Weights of a small GPT-style language model, trained from scratch on English Wikipedia.
Size: width 256, 2 heads of 128, MLP 320 SwiGLU, vocabulary 9189, 10.5M parameters.
Architecture: LayerNorm before each block, rotary positions, tied embeddings.
Training: a variant of Muon for these matrices, 251M tokens.
MLP neurons of a small language model. Each row is named by its layer, matrix (gate and up: input weights) and neuron, and shows model dimensions 96-223. Each number is 500 + 50 x the weight over its row's rms, rounded and kept within 0 to 999. Numbers have three digits each. A neuron's up and down rows have the sign that makes its largest values positive.
After each neuron's rows, "fires after" lists the tokens most often just before its 100 highest values on Wikipedia text that the model never trained on; "fires on" lists the tokens most often at its 100 highest values on Wikipedia text that the model never trained on. A number after a token or word is its count.

L4.gate196:468488466496551467450449441488548496512511480510415452565486513452459529596489511511525505556567496426560577513567517511573478508449441562478507552413467490482492472491573533542516401585437500525442494445572537602480429353493552458520464577417511523473448483449521414503420484524379436462579434536415466488535546588514467525496519547509504451500560393554501501486497461458478440460449
L4.up196:475467508429541481521549492488517503440506489574446498459484562446527502460623542444436432546548561396608473443523544507532455542463523558491530441527469485405459451509394535526517530512364452494533541552449524587432517506484506528529430523495574514530526375531551494437497562529459469425439504535503572483443511467526431497475544508512547503491572466549443536477496526466587543480477
fires after: "–" 20, "0" 17, "2" 15, "1" 13, "-" 10, "9" 7
fires on: "0" 60, " |" 25, " an" 4, "1" 4, " a" 4

L2.gate170:446520498493479597560563483474544528483504384498395455395525553484487548614447462557442625460523511475486571487476510454538441455577512492489553532466397452558540421462457519573492509445527514526555389485462532471531516470469547510561491546453524571524538477533453450646542556523548475484444516562412520462543421486533524527520544541483482423588451634507510538478540406567551482519569
L2.up170:493559475531463534561538523433535572421536389518449414424535495522447560552477402561467550466539474402491534426581469483587456530531499501441440553424439498537591408440475552589486449545498453552559429482435575513511483490471499497528481526498488533481535508478511425634547533506561508609450507582453527499494462537503497516512579555481528447449366632458519510493492463509611464538546
fires after: "0" 25, ")" 13, " ?" 9, "1" 9, "5" 7, "2" 6
fires on: ";" 63, " |" 37

L3.gate111:540412456586506478474560569478416536590524447502476475500484477603554438497523578492500517652496579534491459573517547529499507486505473520498583444483459521476494555475465546505538397424571532506388551605505509410494522433559501439488522526489497416454431527449510431537509469413524408569565529521508591471500587402443591455433585497569540546461545512517547434494521531422523445490470
L3.up111:503471450502466456558571534501462549526568513516574381525421514530487513527588539536547583485496549479422564519547538563528437515469504523426602404526445475412456576510494570546434465524475483402440482599519446515480523464577608495529479496622490571533552464525616467532576497524488511524530549444492502426506491496505414494586453508502440527424529506543415525414495518475463508437404
fires after: " (" 63, " " 17
fires on: "1" 80, " what" 6

L4.gate210:446482573438495441468492417481492474557445574483523468558415542510488505507417504541509431602498495409403462492494508516610510506510495574632426498420499465479583493545494564400502429489457518524488506569449501567553491511505402542603504453481462434522480553478524555409480463410446500418578508474505483567556421495463535466435522525432502554424550513528533515544567460538484657498493
L4.up210:498394475527544586605471339531460579473535582540596453518357520470472461507461528524546498546459444496523500529478529560547434534505503530442421541444437383459519505423572574419481444499494472509361525512474523566476533551493461463514465462508423493396520465544572489513478506487489450460520544494463564539531476430523403540455540581440510473480507471493521523580513543557497561476527
fires after: "2" 26, "1" 20, "0" 9, " re" 4, "'s" 4
fires on: "Al" 16, "3" 15, " death" 11, "1" 10, "2" 10, "s" 8

L7.gate84:551499467412482581491492465518548456521459536552491446527416414521422500528511483467554476487548420432519484463547488510496561530514501464587489452534510452578494465491507477499588571609461519459512492447516603542541469404450514465474578483429570510525474519538502493470464513424535625443535530598486545483441523510538506476479513402438461608455458448507474468501462518502501515588450
L7.up84:515521593338565461482448547462585535485523556457444497465482553466481512574511485523506483544475363505456473395602484554534540448459503475501503546534480445540431458474565545463557526513437572540515537531563460589529530487453618520382613524447467455542471554528539470477446484540526543449450498578466560408544500485522471456503493577530486446547517482485466511432485510458527564490495
fires after: "," 64, "0" 23, ":" 8
fires on: "0" 70, "5" 12, "3" 5, "7" 4

L13.gate91:505442468480491487454416494434573469485503542501574539486488389500520523535582495450538559452537526480584563436473493461552469527483485532532496490563513521548548474535499462497536517547459511503510484461503428374583448549494506519466455639431521522480397449483352476514482515530477491494429564454497497505484535555526528547478552588503472466445528446453483503419561440474581432468530
L13.up91:471452489509584523534496516469515539520551461483497422434564443414476501490439482454509514502564480440554552432507552642448512383548577447566503531479542518368461498480445422456474510525455414461499498523481450521487501517509572525512500547544532487465511496557502493426477460564577516467388557515545567583537550521559487583548521532516572485465562523458582488513507492450514523443458
fires after: "2" 27, " |" 21, "," 7, "3" 5, "1" 4
fires on: " " 43, "0" 21, "-" 14, "–" 12, " U" 4

L3.gate45:512536510471484486447297477504594481531437534579430524439505462525495476479432460486514479558506474560550508552572459635432491503553431518430514590443534477535527434554488498594455535541546593472550631446496481486445511524461482482565532519564492466461417468530533427537582513573526501336497511491527516486442527554520460481426551401462552509440506527479497468507497472489492493365577
L3.up45:555498555507519488479372519571430456540481532587435471462519495457513562509484442511436506491432525552543503453540466507427496439537411442391451557400485490510488493474429549558440531466522509481504517424506498513421531505423482551516590491523437536510464512415492505487519498536513595396472606503487509513529460539510468501474543473480552445395457523448455438533615561502464483412550
fires after: " of" 22, " at" 18, " in" 8, " By" 5, " for" 5, " from" 5
fires on: " the" 100

L7.gate249:548451557588487537511552526448502449454544516495511550476509490503537458484577429539515484510503552598514571519440482484485442607492491556465501559534417467554446370525448559489413440507477444491382505528484539454519446553466513646555498458503546521543524509471454534479473444441515476511531405552524484500491523556550489373524534551486470519494483463579479499530512527520521541512481
L7.up249:447533541467547551518599541479516487482415515450398509572581426458515539522570473495612461489477479460458534575519518456578530564549501541455606475513496586469531512478466510422498459490525549548571534419531550548568453463505538526527614532534491577553592530451514459440521525454483486438480508471498498490520399542512492475498512443482486520461504527507513427347502465540474486427567
fires after: "\n" 48, "'\n" 11, "\n\n" 8, " |\n\n" 6, ")\n\n" 4, "Personal" 4
fires on: " " 59, "=" 19, " life" 7, " son" 4

L2.gate238:509529521512531484528565539419455460484566469405501457482558484433517458493454493488578489514510501576495538452475462571523440484560511552535508502514512563507435411499532569531388470639517495504495520541499415511405569466542474522500494554512457540441529571585443424563488401467524465514467570435556553443417477449546407404567566584576542614523530491461474525580551545522443495475589
L2.up238:489453524565568499469443551396498483503536476395486504437566446437488438446507492482549540536534523441480547459483496494469503507566521498543512519466452493531427539402612562474426546561543499417479617564501438441485515463476459478508501359471565470506436524518469448565533392477469486490542477438515476494498548526529496404572477518493508596563572471479460416529447515505474538584535
fires after: " known" 33, " such" 22, "." 10
fires on: " as" 61, " According" 9, " alongside" 5, " with" 5, " host" 4

L10.gate142:535464557364361565520530494603565529534546530459571509454425438496421445494414565390513463495476494580517493566491448522577546549523474411418538504456542538422559521473487496481473557497484532440397430427526495413452476522472495471472507523530489462513517420555558479408531501466471525493593522448529590391487565485530512533459479586521541532525507517434523564416494440503493535436500
L10.up142:524482582524490525541420570543420489533577457503557500592496375499407455506503603584541578549539616387559452499548537449531413555503489457561477433441531478505468557488563449562484444539479488447497441516534480508470497481525469564455554629533499450498519521521474457472481496425562541456512467490536515535495517385559497525572547528481499580453457441445490453487545529553520542558509
fires after: "," 36, "." 15, " of" 4
fires on: " who" 24, " most" 9, " some" 7, " Most" 6, " It" 5

L2.gate20:529441542537591464490532547462554535506472549506448462470575564400490530482462550495464498400454568404531620555433548496495499516563541510368489491502432457528553448463490505547528535512549447437515512549549584582513572439538411469597535458503517525595586433491379457512431513536504510439505597555521557562482502483463535623505505531473430554503458433485503366427549420588492537467491
L2.up20:449414603536535508469506559426592412554504531469546479482524583482580501532546520485389552410460497412459527572456527517549481485498547521513490535498516411514530498499528458522564581467496507459559515525506546513489502522610457453524507461460529490537523463456439475476480512491539454411512562472427477630502442501532538589459599479544484582520486510507521375400556485504509506470491
fires after: " |\n" 53, "|---|---|---|---" 4
fires on: "|---|---|---|---|---|\n" 15, "|---|---|---|---|---|---|\n" 13, "|---|---|---|\n" 10, "|---|---|---|---|\n" 10, "te" 10, " M" 9

L3.gate317:539484561508601506505407529468503458554523463435497446485505425579516630512388524464558490478496503405428576495476479540471460504568559536607486536497475530514616478443474464434486547521512523518470517455550442420535603528468551463482487562522534497569522496495516546513421550516527562564484491513456491480480509465516518446529541515503497592481493525500587427471546487451589415551515
L3.up317:553477534535484458487380481544601531442493583520513566466564522480543441518458553460536535429553541444424585445551432465510560471413553492424624442531441470541476553432538450463514439537516461514413470427498455432465534509442492484445381541365491520604476400530454399584506488466478487420412530526615539475531561474576542540503521504426587462532509495418537470500485436629486518589517
fires after: " Women" 24, " Total" 10, " Men" 9, " Density" 5, " Location" 5, " men" 5
fires on: ":" 56, "'s" 43

L4.gate17:502514557544421550421493518447561544600521511541576537622552471499529559570546568515542592525524444562491516516396448489525534532509551425523488495450539457490544432435543475465507592529507440509487524505487600399511436524524560479483492497495574486582527499504468430488416525543535496430580521503467563536592453483493465505532569520618495478512445460515479470481511550438537447429560
L4.up17:512474520449423457479488495462579375536560466434467365485493485431528469503551471603470485450432469453560460527543465457545471517558532533580531453545502539461601459589542440506566507562392496477521533505501573483516525498493465539488555453569598564505555487550569598471493491482501467512545486480446531552513499455475501469525564421463479405539427575459591476547470542558538587449554
fires after: "." 31, " |\n" 29, ".\n\n" 4, ")." 4
fires on: " This" 37, " this" 15, "|---|---|---|---|---|\n" 10, "|---|---|---|\n" 10, "This" 9, "|---|---|\n" 5

L3.gate15:518458538507476473474495518438548486458418575497487450595468400568492455515525594457517426494521484611454562560553414527429467395501536614506527599415537369456451539464499441396535516575500515547483520484582489499522438464565488505485434405438482465455592577493475406537504460461524462580570471515467478463529544451551533464432493538546584498467523530483523460449478559411573478561549
L3.up15:491533524533535453595504515479434559496518606455517493422506475579508511454503473561488552489467548491482498508508444436420487459492580625482503386452532554512480508558526461474537506489519569410464544571549520540532463562616604460474518437513486447373566499635449460478448502578495394607516460482532543475422506478529560493421506554457524547484524524595499406509472585493583457538542
fires after: " " 100
fires on: "1" 100

L3.gate106:539515464462487576495471480484480504421498421474637535494491558621565562486428475484520573537551465433499479583468492522470463495510536531533461464477536478500620384515554492468484486462501407463504498426481504549561505525468511486538539462463424549523513541470518481436482509445507520527545393425416561451468502547471523507458590449613480500601478459465499471495539443547461515607576
L3.up106:502565494426502448432486485550572522480473466446509528480444538559565405500439543456493487477557507487556565583380510495556482499555513548457448479554500472650533492474531529532552536496410411555495481447560452530496519524526517492446502547582467563480473468519543423555557506557465501534494405547467410547448457465495520466554455428528552477572467499491474496508555468523470531501565
fires after: " " 26, "-" 9, " G" 7, " House" 7, " Sal" 6
fires on: "8" 30, " of" 18, "9" 15, "t" 14, "ren" 7

L2.gate196:505458604543562442520508494456517513493516539487587478488488473533478513512481500496545482449488476434481578567576442528487523528439535542508600525450519554448513499409452509457561474536433571493406462497464456538410425473424596493463590548516460509562545567606546541562535572545475489475496444568489450487539554483496479495450463451434440571456505500499454456456407525550536476519532
L2.up196:587554481585433469509384466552534481525522541565601520498520544453490596522505492516551574541461474424479570599539427532534550452390563516471560481478547486441469556457479554430545547590565506527468490421462500413459501568352556450463541497519560503536541487576564574565549583503484401515400436435487474482547604482537586496488438392536463592472497507471546476548429520507521523499474
fires after: " Women" 23, " Men" 9, " women" 8, "-" 6, " men" 6, " People" 6
fires on: "'s" 56, " to" 8, " state" 7, "oor" 7, " Website" 6, "iment" 5

L2.gate189:522517522529489573502459515532502447479533488494480420378539536494498506612484461572511529503517468475425489523493521474460467557473455570471542502442476513463462488424531582451515516479399538447567540473539461494519455590527431495510406607588513433451510538511529562475440429480615564520488491504455584508501486458442516465547492493539539510479471482552517432588509444531429481546479
L2.up189:556524533534430524496562556456434534537552413475450410415459528458533573538405488500450443504449429368567453567535519495477469560517419550526512553418560493456507549520469630512513546479473530528537513495483452489478460546521473545482436551559562542422514549477519497602535477552503503529524465557587581527601439446516457458519565486640486527460427461529402476528490481462480525569457
fires after: "." 59
fires on: " It" 67, "ap" 25, "It" 8

L9.gate31:494540564515507478512476535414480489433594447560529516490598492490476455468528586579483477456520596428495545506480482456534569485590561494511499587401489517491468390536499576483451482556473479502549411533592535506448564498567499556538487517428527426455478436464497500589458496398456536522519451524524517497508514481552555537570493571484573504515512445534441515450469523445563535570485
L9.up31:525493529492522498486573493427612562403653431519530531523435458533504419429546563562496453529472567434481459530510447435609497497573532514538508527437528557534425441532432553465522580546444412595524506455483473530529491563523494399569548593461501537506500468475564513436580516535436483550565482517449580554474561489464510511476529512525481463466510516533482500411522454435589521519534
fires after: "2" 36, "1" 17, "9" 16, "0" 10
fires on: "1" 15, "4" 14, "8" 12, "3" 12, "5" 8, "9" 8

L13.gate57:494486569507430508493463521576440590469544468540424517604478464546436507491499543475567479549476464500529494448552548515483542464502495485485433541378528476516562496474488576579502439508488467449459575507474523467425523511532573441493509532452515456609540472467511429509488548473486511486525495519484622408558468542516456477479514529496557539540531523474546562508566446402541467497512
L13.up57:377465556429430525449501520527487455457431508444448489516516582474480531567366495529514482451485534562466501498511485588489521471516457416519494477472486576481490588408478454523601452456491394428511574587476454452500479495507575528440473450527467560534556473463505503416540538520497512502547505469519437498548455529470494529474474571518626516483537479486446504542517497415582495542532
fires after: " " 79, ";" 4, "+" 4
fires on: "1" 61, " |" 11, "2" 8, "4" 6

L4.gate242:441511471471477522415558494478501558595487538502440513518546494420446561636493450462585533557487436546524391410560481523410528481531447477569393508612499507494560515490561496510579535433471535527431491497497446451519492519415550522448474537547448573537529527491476465464520544551489436522555541505530491590475515531476595467469495541572436449481460436391585512472535471457531446421518
L4.up242:540531486510565414465561463507591454480468526467447475521487477497439524564441519397504599559540487574454433508510435451454487531502449447514479465483552549414482524487572585530509444432517593470421439597507533469528488533452535473520547553555461577565568497498509391414474502554409480458473573492459542571452496464478577465408488494503502515506450428415549609514525582394535505551606
fires after: "1" 99
fires on: "9" 99

L3.gate302:546508444534470525450520495537456497463615555477519591553506438465414496427593436478560615521557495512547471536567559520534495490524525520427484543514499524491517491373470555547475522477440528496510459531422437504483483464514479530431571509487488529528498483408490461498498392472533453489560532559642508453512484545516476450478512542499487456522507487623505397435534553614507530375558
L3.up302:578510506630501540533504397526477513489447520587472515575523470481475562419466522335485495519446443492643453557508562489514481486522557461488662492497501425532482450480453558507553468521416547557565502543520414450465513513485499525474477605531552553519490436455594473554492515472542494510457424494633453477466522473486572491539368523476531490549524465554467518495471517545442377494633
fires after: " is" 20, " Order" 10, " House" 7, " Institute" 7, "achelor" 4, " Museum" 4
fires on: " of" 57, " a" 22

L6.gate298:474505545525374455487560497484474538521426500493456539467436449535571536528586585541519515529453520452474464540492505527501446521380446515514529504586464456553528573440485435441502537484410483462502551486526475504459408520552466479549524525468429539413484493373520487387530546445544492538523578543498530549471594548499515550465452444445551463511499483514482477575581545454449551459449
L6.up298:448546525471498461525604416495567466453581498474545547478489558497520429467444558501446409482355543497485467506462527505513451426519474539460470528391515513465526492463512518419452504483506475543526421543448530545469398483529481416604476492468500542429502457559395534370475585438535456425466486596537493561521539519388448488563539517537506529561507486483529554403507501417497525546532
fires after: "0" 29, "5" 21, "2" 12, "1" 7, "6" 7
fires on: "1" 13, "9" 13, "8" 11, "4" 11, "3" 10, "5" 8

L3.gate174:483421469446476571524505516536495446466422505524480508471419511460507526499500404509518572485421472504452511547448596555501453457477568475456440539462471470441472462477529598487479431562536471434521440560540521462417565576439444438529549539501457525589529516495574487510489618506627423400492551518481476604567538489490507546426400578558559447528474593430449576525550490551517480545494
L3.up174:480630515378490510512510595393526517577433519515585414472460488459498460428515459559495460447514485510507471518529516487487540431445531497501538512377427522482520418522531460449527465444418455476516521572393495454514441608379520542483462517486466515514486454568505585455415543478532513462562393526552515467488480455465514539532521498494473436566493560538480470580557490538560530614568
fires after: " May" 21, " " 15, " June" 14, " July" 12, "9" 10
fires on: " " 73, "9" 16, "3" 4, "2" 4

L9.gate34:384485558485539578444522568518509481429482511506498443516465445536444426535566459434553444530540492538512510506571607585462479521512522496489449496452541485447514503489461492573465456549442553489562510457457497472481589384497506483519535471453524531488515524499466505465464472485482607412598476373544488509553565504542455503539521492529530486488532548468567594575456539417544528436473
L9.up34:458491526503527509457396488444470480467473492535502453513516504448449508522556488455425544525478499542561497534550615536621511547395545477466551585412468493561494492514495488532568601604490539565530512416513456492492522377503478456390609468399510513533534485504416477439506400596541468526545509502488508436558503605507415494503643498491475488447436473536528411511566507576503471598492
fires after: "0" 32, "," 25, "." 11, " ." 5, "5" 5
fires on: "0" 77, "5" 10, "gr" 6

L2.gate15:462567532535515516546564523499448445464488486462490483436526559495470456491453428460420482512466533540541506583521566455385527528448462487478572546487365491530532559564511453445609507433600468550455457466443436471520517439551556480563511543547455556495487394521540518482497466509530490483512548456499536537553502510483530405510515562592545498574588523469448461507480445525488475468490
L2.up15:493404531543474520481579556511412528523547544587518472473554421469522415445451479454523436543517549474465493518494501516567414513513500504463692590423523583468458443477436517497544522520441559529455457451467519502548459560466535514521597480487553499471590607513588407458422484520469484521474517519489533538480534525591490482459451550528429537444566508478477510463546566549502507500542
fires after: "." 57, "," 8
fires on: " It" 67, " it" 24, "It" 9

L9.gate190:455433502494398562488501549543529446488499492527580538470461388458546514477386457484530588537574585481545470518491528425525439513572384503495526556485458509517540421503425465471485492520419436583579461466498507529559568497599541428458508510512621466544507507488544498440531518476496363473508432515477515442458563569558475530531546540522455507526585507567528477540549478503562572531436
L9.up190:509490579542478458520489470589505443510452489505451427641484563602523402462535368573419513545549484458528468515558466496447443464561600406447490504545508457491434516485475554480495502500444530545529474451511507440569442566542506432498455511555450445453546513520519465526507454549470485489458453556470453468436545488511569557504502468458540464493502402562440467449509525545487466510488
fires after: " " 50, "1" 9, " (" 6, "." 5, "–" 4
fires on: "7" 21, "8" 20, "4" 16, "6" 9, "9" 8, "3" 4

L3.gate119:466513525500415542534498421464500592429477376498512464450531490531524478515489500419534523557603545415462505564479416516537486537504514581497599538511499515525665409483471451453476464552505507453488534425494521493547485542463530574447531535564469536573518550417411510539463498495557525563596475539486503471557484478440499438435560507457413444534493487503509399525481560494541419408464
L3.up119:361487473531354499480523470501450511519523494569602497475510564581487456524498581505447491558555425480509421603481493568496486530561539492475459558440571534459514421505452501600558390445503527465572468411538496481565527458410427471402494517519513464490494477502557514551512469535481486544509489475411481461502489448464502519419555595390511478499465463498513516558495502477467453429500
fires after: " Women" 16, " Ph" 12, "-" 9, " Men" 9, " a" 5
fires on: "'s" 30, " Ph" 24, " ph" 16, "D" 13, "B" 5, "X" 4

L3.gate83:448527547476418488432518461475491452464526416462507546511549551504499402457515407504564609491571433504551492500555495357509504493465594581481587459517450545521517564397428475453457469526427487456493458495503471536468473564473500607474374519441455453518440590509532520491516503526533492484529482509516535491459467581526403433412442454554530412586478495488499540546507470569489574456542
L3.up83:507463527528397446416477435513397473544439400512481522552521547480511489537494428478538528451584507526488439527485436436537500399547465531520489452517476535513564494486468473485499462472419438376428523473497567482553541620423591593624463502562488450472498525509482415495512573517509504529585482554485539463396501564493430390548404423499526532525544548384489508493521531548548529533493
fires after: " G" 15, " L" 13, " Order" 9, " St" 9, " House" 6
fires on: " of" 49, "." 26, "ren" 7, " " 7, "i" 4

L10.gate198:472468575436488517525540425578469565416558520555562469474594474474490417582460581482497551600474429452566585596497441461494479453460410495537496495513590519564487566550561416452448499458494500511429478481481585501584573471558414478475555484531395557396455484472538466564449571607447400565536541478472453509514482527511464503493499532549520399501518498455472510525459438529511525513531
L10.up198:500448491550591538475520521555537480565573426582540454633520513517459549448437513484437401482454412604568490570524473552551502482534449554470549514394462508348517464412529474501451532451518408518529467513510525486540426543478577459471474569467496507476486484518528559565541511559445506541476502531424498510446504496514496507482612497394427617429587551565464546505512517468537430484556
fires after: "3" 18, "1" 15, "2" 13, "0" 11
fires on: "–" 35, "-" 26, "p" 5, "b" 4

L10.gate82:535488490472436491481532586445497526515550582490557465550514485459549430513458496553455540571438451524470437500529485491508524504517504552540460476403544406593406505517443481461460518543482484483497510557540447534539443528489442481465490558528455468469542452474561482603484549464513424512568496531429491472467515507524452489336553513501456477499528518555383534401415478478551485490484
L10.up82:532475556425551492513584477475458498424446641489511433467357388565521497491512529409483547491549518567506518546433451478391459430540566522451503488450442527431457513447545524465532494637539508496506466602436556506521454582465403473558396459515478551569514518524423597550560575533506557526451514467530568462465470526560473496476536516508392520472432542534557528567542509448529466502596
fires after: " the" 41, " early" 8, " late" 6, " " 6
fires on: " " 66, "as" 8, "1" 8, "ing" 4

L6.gate198:484550460439466628521486507467557536480486546446539533553498581503491539510507493540554551575605585459477520533526442461544483536560425533414396496528449556522533465505461443461491617435523516447494413602477550504534511424436542496471577534458393480499522415594496521468621498478494466574484573474459524527476441585562458563545503521380469562586502388500450521568445460515515473533527
L6.up198:484514520373518500510379502463509570493580494461513503430540513462562545425434370547555587524529488501542617508426448528555544465579443598457405584555514475611439474501537487427497553424532561473518439515501481501492531512490353455537551502498463552506492500570438477436510493451579604519488582567478484490527501486517433579436550498447500547598439423461513484496512475547552467449624
fires after: ".\n\n" 71, " Votes" 8, " Title" 6, " Date" 4
fires on: "==" 76, " |" 24

L3.gate289:506531507556581532526510546517451510538558546586476524421567523565530553472596460404544461383466493492521511546551533471515467521577577510537468571452487534530506496431603548592518496529431569417505469504499438474491520524442590566542424515504476561446556517547568543455536400468547504415551515429422471526525484532541474522485441437482411500483501541428526520333565521569510502437479
L3.up289:528455490533553557501486534443449428495484417555467503460486571467478447473503478466482480513485432508532543582441467514528556452529519509519552554449458502588457489510564563540534467474484460447446579515464540447437542514486526521546426534506535566502441526520527401413515531483572514525491441616491476440465565575475482456474511467450502398564520541509618506516525455479461450488546
fires after: " January" 38, " Ch" 10, "." 10, " May" 8, " July" 7
fires on: " " 71, "and" 23, "anda" 5

L7.gate91:564429450448588474466508457522556535453444505515511495415608453509536597484421525486445513422491418515486499462522386513454558508456541490475506493464527478395566520428519549507483558614486460506470434532501573473470505509540599470436494507511540495532554476510542381467546448437526569439565488408457520509487485528504467466567523446575558485484482515475496561457472555536542424457531
L7.up91:468508459454596509530521511602464529569558487513460412419433480485519449520528515455446538439480484482509476416511563573492477562551497403514457482546567447501584395544552516537547474489573519449580501471510384447422597457490580474555437508505459519556453525561502477402469565455392442558540486451493525540471595538547468464452434582551467433489434498534563529522551599433490491480370
fires after: "0" 73
fires on: "0" 75, "ont" 4, " career" 4

L4.gate169:515566479447406496460498425534408551545527517532584544494474559570465543570484470499593591626533465457455449497546475495486491617571418511446477548517538537613493503504454544481535437467481544455473522538443572491513421556523422448611483444438421484509493446573487442446552468527455517466488450508441469398487527460433492581551485516484510526545498525486456526514506517483492517523491
L4.up169:441627487486489375432482514526473493461435507511519543424482557517552576552472576417573591536530474482474484529490485470518524570528479396391498465485475542621456574525411478539493497431512542419482440550435478500528479551493415395476515532431416539491537488555516527521499554507453518474474450494476477406485503552408509601499531528516574584536484529505459557450506505507539504525481
fires after: ".\n\n" 31, " a" 17, " the" 8, " no" 6
fires on: "==" 33, " high" 10, " low" 8, " longer" 7, " small" 7, " wide" 6

L3.gate41:545457483441515388463517474492519526483466502454578427479466426489571464486474445517532496455436553481490562529483390514543552533559460565456577581521396444442451615492459529475400455518446555399394527480524460481441491475500476564505487496480487444511485445421540581511507583500491461525529516506566518405473504444427487545504644500540502499466605520475500559388497593447486479414497
L3.up41:467486511454512468450531525453510473519430528422492502448522375531581512497498469506429501509401596490408545547599406470479506509542435529467470516490468404379369650517496507503430463554502504476510550542506544486484485442415473493511484501377463477479500601531561428532535533490528464529524480531540581483476498500496527481485582483524543463466539526516588497460496552460556445453529
fires after: " in" 25, " at" 12, " through" 7, " with" 5, " outside" 4, " from" 4
fires on: " the" 96, " to" 4

L4.gate317:515470523435384512501568485609464435529510457493520462528536511483453568453475518586484393506523439527482440472458556579513438531582505509480481521503480471477453496421560534526487479402426468453493515528515595416524453459625467528481482514518525552519536470470568532528479521450455548514501413573487456467524519538468491504479572436539458488453560537441495441470595630464527480450521
L4.up317:515505480513405514507572484476498448562432425536517516516477541512517541521382519473464432508475454578430469542498559599504545519471468499486562462459428446475508494473619554517426527452527558470497555546499563529492414553568432561462479585551532608563507523392513532556522471510523536458472455487413506440466480593423470439558505354534520480421486526541523447478518539497401511376473
fires after: "\n" 46, "\n\n" 10
fires on: "-" 46, ".\n\n" 22, "The" 12, " ==\n" 6, "=" 5, "," 4

L4.gate224:498566506526427542452470491503607541443550456535437559525569465416528570556582548583469449480540492501461520595529533513581478519494626491506418471526427478532509437435484512502493497411541494546550526549500571545429439422464504485462433487470564456514475517493461448522505557443494486423514528461483490552423568468473552525534514446569533476482463417420549451491508405423481489440493
L4.up224:586469527473497472526465434437575414496494533547491463532492533478552502531435485481576512536420449427475477456496457505497478500523486524484520504496482469505607404510533562474559432467556637495515540482483531474502540390554532545592487500506420501436573454467530435495545489522506410423528513500555492548486503548509526511520548503414587433566507495442484338481482480530428507458506
fires after: " |\n" 53, " |" 9, " Republic" 5, "|---|---|---|---" 4, ";" 4, "|" 4
fires on: " M" 28, "|---|---|---|---|---|\n" 15, "|---|---|---|---|---|---|\n" 13, "|---|---|---|\n" 10, "|---|---|---|---|\n" 10, " of" 7

L3.gate100:448496583556525444536520445469541546554529519421515515487539466545555494447412463438427440529499590463490484513560420459584479573459516474503461571392492537480559456486434464513559484570544425597466522399578547513455522538550579467522577417439529522469547560522441476481482402527445549522500548479561614501473499486499557508505615484571514491436533445506469516498473540474502486434522
L3.up100:570475426482462582479517393523409479509412552469376459517507558421485474568433539583436476516498481552522434570439587578584602489472507526528543534505527476453464505517516609467492457509541481478458485450469465468502602491334465542469484484595530448546399585450553466464514540500481527511457517484514530585479500480506463410471436472611497486408499551498523471538430492613430498534598
fires after: "." 63, "c" 4
fires on: " It" 74, "ou" 15, "It" 9

L4.gate205:510442455625466504487528469607601486464539551420438544537461443550544477490510532566409494455512500545578491462525504466469487521484464496594557485469514504466466442448464451537619484408583508505427477498497519494522517413506473433411437508480476523459599504497550527439591584464418467406469519483476516450481502495601495406461534564456553499481538499506480491452400458552477408539591
L4.up205:539460505623472371453461510540502530443519524465493497433399481504499441479545532523470584478506492530489529474469509528493450447432463537525593465516520432422478534489503454526539493457495441475438609465527487468523481472502464510454568459543550447464498539469535492504468557478415549496539516464419505502503634518634505407526514509495425455468518515624386475446391483506603438554458
fires after: "–" 77, "-" 12
fires on: "1" 99

L3.gate127:497567547584472499448549491533510513487524446506541563473450419456442513521548473483443485577551454570483522461501515421544492497519495594373615534539468530478547442505437496498498461420512471510414511479545439532490480433456459535565563527489581502563478541503469470588461571528511515447433367516444504606465450493632410439479504493470538570516506480532569436568587410550551513426521
L3.up127:495483522548510564437500565488496543591544556485461487413510406526574551499577457521479448496587524495533470509556481566504419492456431471486426470501581503529566552533536557455572569498446522435445414461510523573559535411547417441556441437495514465532474538495426475509371487508470476558507529517469550545475444511472586565448494550452505505422518384514479491462492591534610417503478
fires after: " |\n" 16, "-" 10, " member" 10, " Order" 9, " House" 7, "|" 6
fires on: " of" 50, "|---|---|---|---|\n" 10, " Succeeded" 8, " Preceded" 8, " Men" 6, "|---|---|---|\n" 5